{"n_layer": 11, "head_dim": 32, "norm_place": "pre", "rope_base": 10000.0, "init_std_up": 0.054, "lr": 0.00492, "beta1": 0.95, "lr_head": 0.00618, "batch_tokens": 32768}
MLP neurons of a small language model. Each row is named by its layer, matrix (down: output weights) and neuron, and shows model dimensions 32-159. Each number is 128 + 32 x the weight over its row's rms, rounded and kept within 0 to 255. Numbers have three digits each.
A block is one neuron, or neurons of one layer that tend to fire together. After each block is what it responds to, as a language model described it from the Wikipedia text at the highest values.

L5.down50:151174153105106080117115103110117123135088133103101115131142107145045201182097116169145174137129092164122108124111159106165177122075141102091211181152167084191123142184138132129086185171147114154183180119145161090142185149149090128118113130109169158155185122131168101101166119106130131119122131155124114132156169120162109176094139118143167139148159082109127171144119169195119122134139
L5.down59:120147142155149160125081127168043154111095094120131102076134130133097218216136129090056119120151092134173157145091130104172165133090135168112074132128148114145130145098126124074106099143158110132132141149121154152115126126087144172141074120108144127098162171145133205089134138127145164137211129116167129138092113090107056142125148102156080124104131098095165150117109137138088107150075
L5.down72:157086110122160066088102124121147175091086107122124101146131107102028130150119116197149113103152122120144085094121133125174194141117126140072103139080084127119149113085143139108126131054142093154100137102161119082149097159084159039168081148131131144123207167146156131115101095134138169135152102148138081143167148125137095168139134080157163106106165129195125142060130175185122085161118
L5.down409:063125075074134121087117113099152160089105138184169100092134166152097176107102070151138180103187171119070132168155107117133095169095091126154168095148146106108100137172115162149104111148061079159096123159154116122176138183146141100078147063155119116078105144036127132135167218158135108120087107132139131137136153116102117129110178117136094073185176087115146190130132137129133141127164
L5.down694:085156125128193104156154134122150160057088157087144171131167140135157159141121146141156138124094129164076162077115202120149079105105099078168118150121064147157128200142127093196128127141082154111068149175117138078092134100106144140145129123069116171060186152129113132124095091152125203109137119119153103139132186172118128109153127094139130113152135127120188102093107143102121161100145
L5.down710:108119117101173132123065109136084129112083179137158149067111131132034121107111117171102134114069120087140111074150114065126112201195115155124130090072133099142130161115094144088131126117162045086081102151109170087108065103163176137082143178167138110118146136121084107117130101158153118126106199139077102141135175156150131118131105131118159109148122142084142177152093106111119132119107
L5.down716:078162096159070119143078139125154108160152184072160078113151111094088141103185101112140109157121119183109120075180149151136123118098142166125143143092193151132160122091117100075064123179130098113169106058112162142106134178069111083129118148129124099146112156127137141120188132146138098139130132152138145052106126090101092153090137081083122183134172147066116154084134168070124105150111
L5.down720:067173105131140053154122180116063155125125090140139119093092117168132131144138249144117091150096098108084110141138152150070119111090139118096123110048160120142140183117059146127134112164129092167132109125135156122095133165225168147104075098120107086096174116111139174170147157148117143165148103166138150159158118119122113103137162166081150163131128122103145119127105064163152090093149
Responds to: Nationality in short descriptions

L7.down670:153128095152132139096127116151084130057132130126107150132152103119099111172113129132116098132114102155130144121146148162111124175158095042114181112137111139130139091164115151078114095153145106120136041126070125124080136207186199162120086132129149217105086100130125142118088125108158127039148143123168139135089138168188158146101130166102105115184125052174128079087134065140099178102149
Responds to: Short-description slot predictor

L7.down395:093135122092133096120131133109137133102093117097172194144105158125117159152137176152140111166166151141204143120125174141203117149129131165080072136097101141136140165138217193178165146143156123104168089168151148060166120098131109146144125094162076086134090166159149121149080123050085130088130107137108151078121119138102108155114125133165132092158092135136094098096118191159148206115149
Responds to: Year numbers in citations

L6.down190:166096139205110149063070093117105089152101140080130117110144152115157135147141049122075090148137135088132154120119136141111099121105160164113150164155185146145126113069128158129096082091126122177122090163105097129140150129138150152056116102119122151065117160141175155114144058193099165134113092090114111173100130090127128093160112160139111134169093115104072130141155096128201079110125
L6.down197:066109122128109142103097115126127135204118163123179166133115140155138100135134121173073107109168164078095111126109133112163209114186125110148156128123138087158145090109139159068096143214167169136086135143109106077159113200081136124153148140147154162132117136141132098069128173173145178092188115123117167155113118102123118171120101098161153102124127064085125124105170091097092150107166
L6.down218:054152174155154126110124105129140174118081120135141165160119143136105171110098137083174129134145146135147090109129176142137116142159079150158141185146129112186136087136196151142103134081095128132118121167109095112095142152162121185094165098130077074175192136151147115069199071138094124143111116107194136130153138146135179159155135086140230117057129135140155142111171159178169166139173
L6.down223:143113118147080087053046151158127169139142151169138120133180136142108119154137180151076097157123138092135085103132148152131112186103100128115087126099149138181189118136074149140098189169111124155124149188150160066107114153087154054133140154156179076115154117151136115135148121125128123157135127105153139070140140129112091134111157137159080185124133126186077068134141089132104221090142
L6.down341:167132122136179083075056094116092108178135099107154100133094126124105162152157135149148126128090139163105123067078110084151108151156099109108089108147151134084042154152065110144116153146142184149087112119122101150092128083113060172142168097145161124198081126102097106065140089144104140157162117095118134139175121107167171137161112147166122152095113063133168127099080143159124164103080
L6.down647:118148104137164143128102101077125127141128208143152090105129184138122093134112105140151133066144145114150115139129145132089101138137146101096142157121119209117087133166202166160158148138046066137136141162177197173174153184086128152137159116135191158120164050117113158130165132112107133165111095151159134145093112146153121133087079195108138150157079137124093115179149189103134138185170
L6.down653:157146061160117038094161140078149091174162092124142115124091155158126134082157112114091139136147070097058142127111132167153131135124216147127108121153143131103094126109123190112154128122133118142036134183102113086118149189132142138096121076139184148067112158124149109170096108163172126154158133089143101116155211123111104167111118114076089126131111122085118061133120106165101180129173
L6.down739:106123126114053094126123170151127150091112088166065110092131121151119107152134118130156120187127127102136125158120112122175108122113113088121107144098106091101154151157180183126155110111140091118160152119085192114191114093095119084157155073101122113121161137117151106157125143126107109066074189119060151094146104138120173163128145179100159087115065082134139060127118095210129171093055
Responds to: Table separator hyphens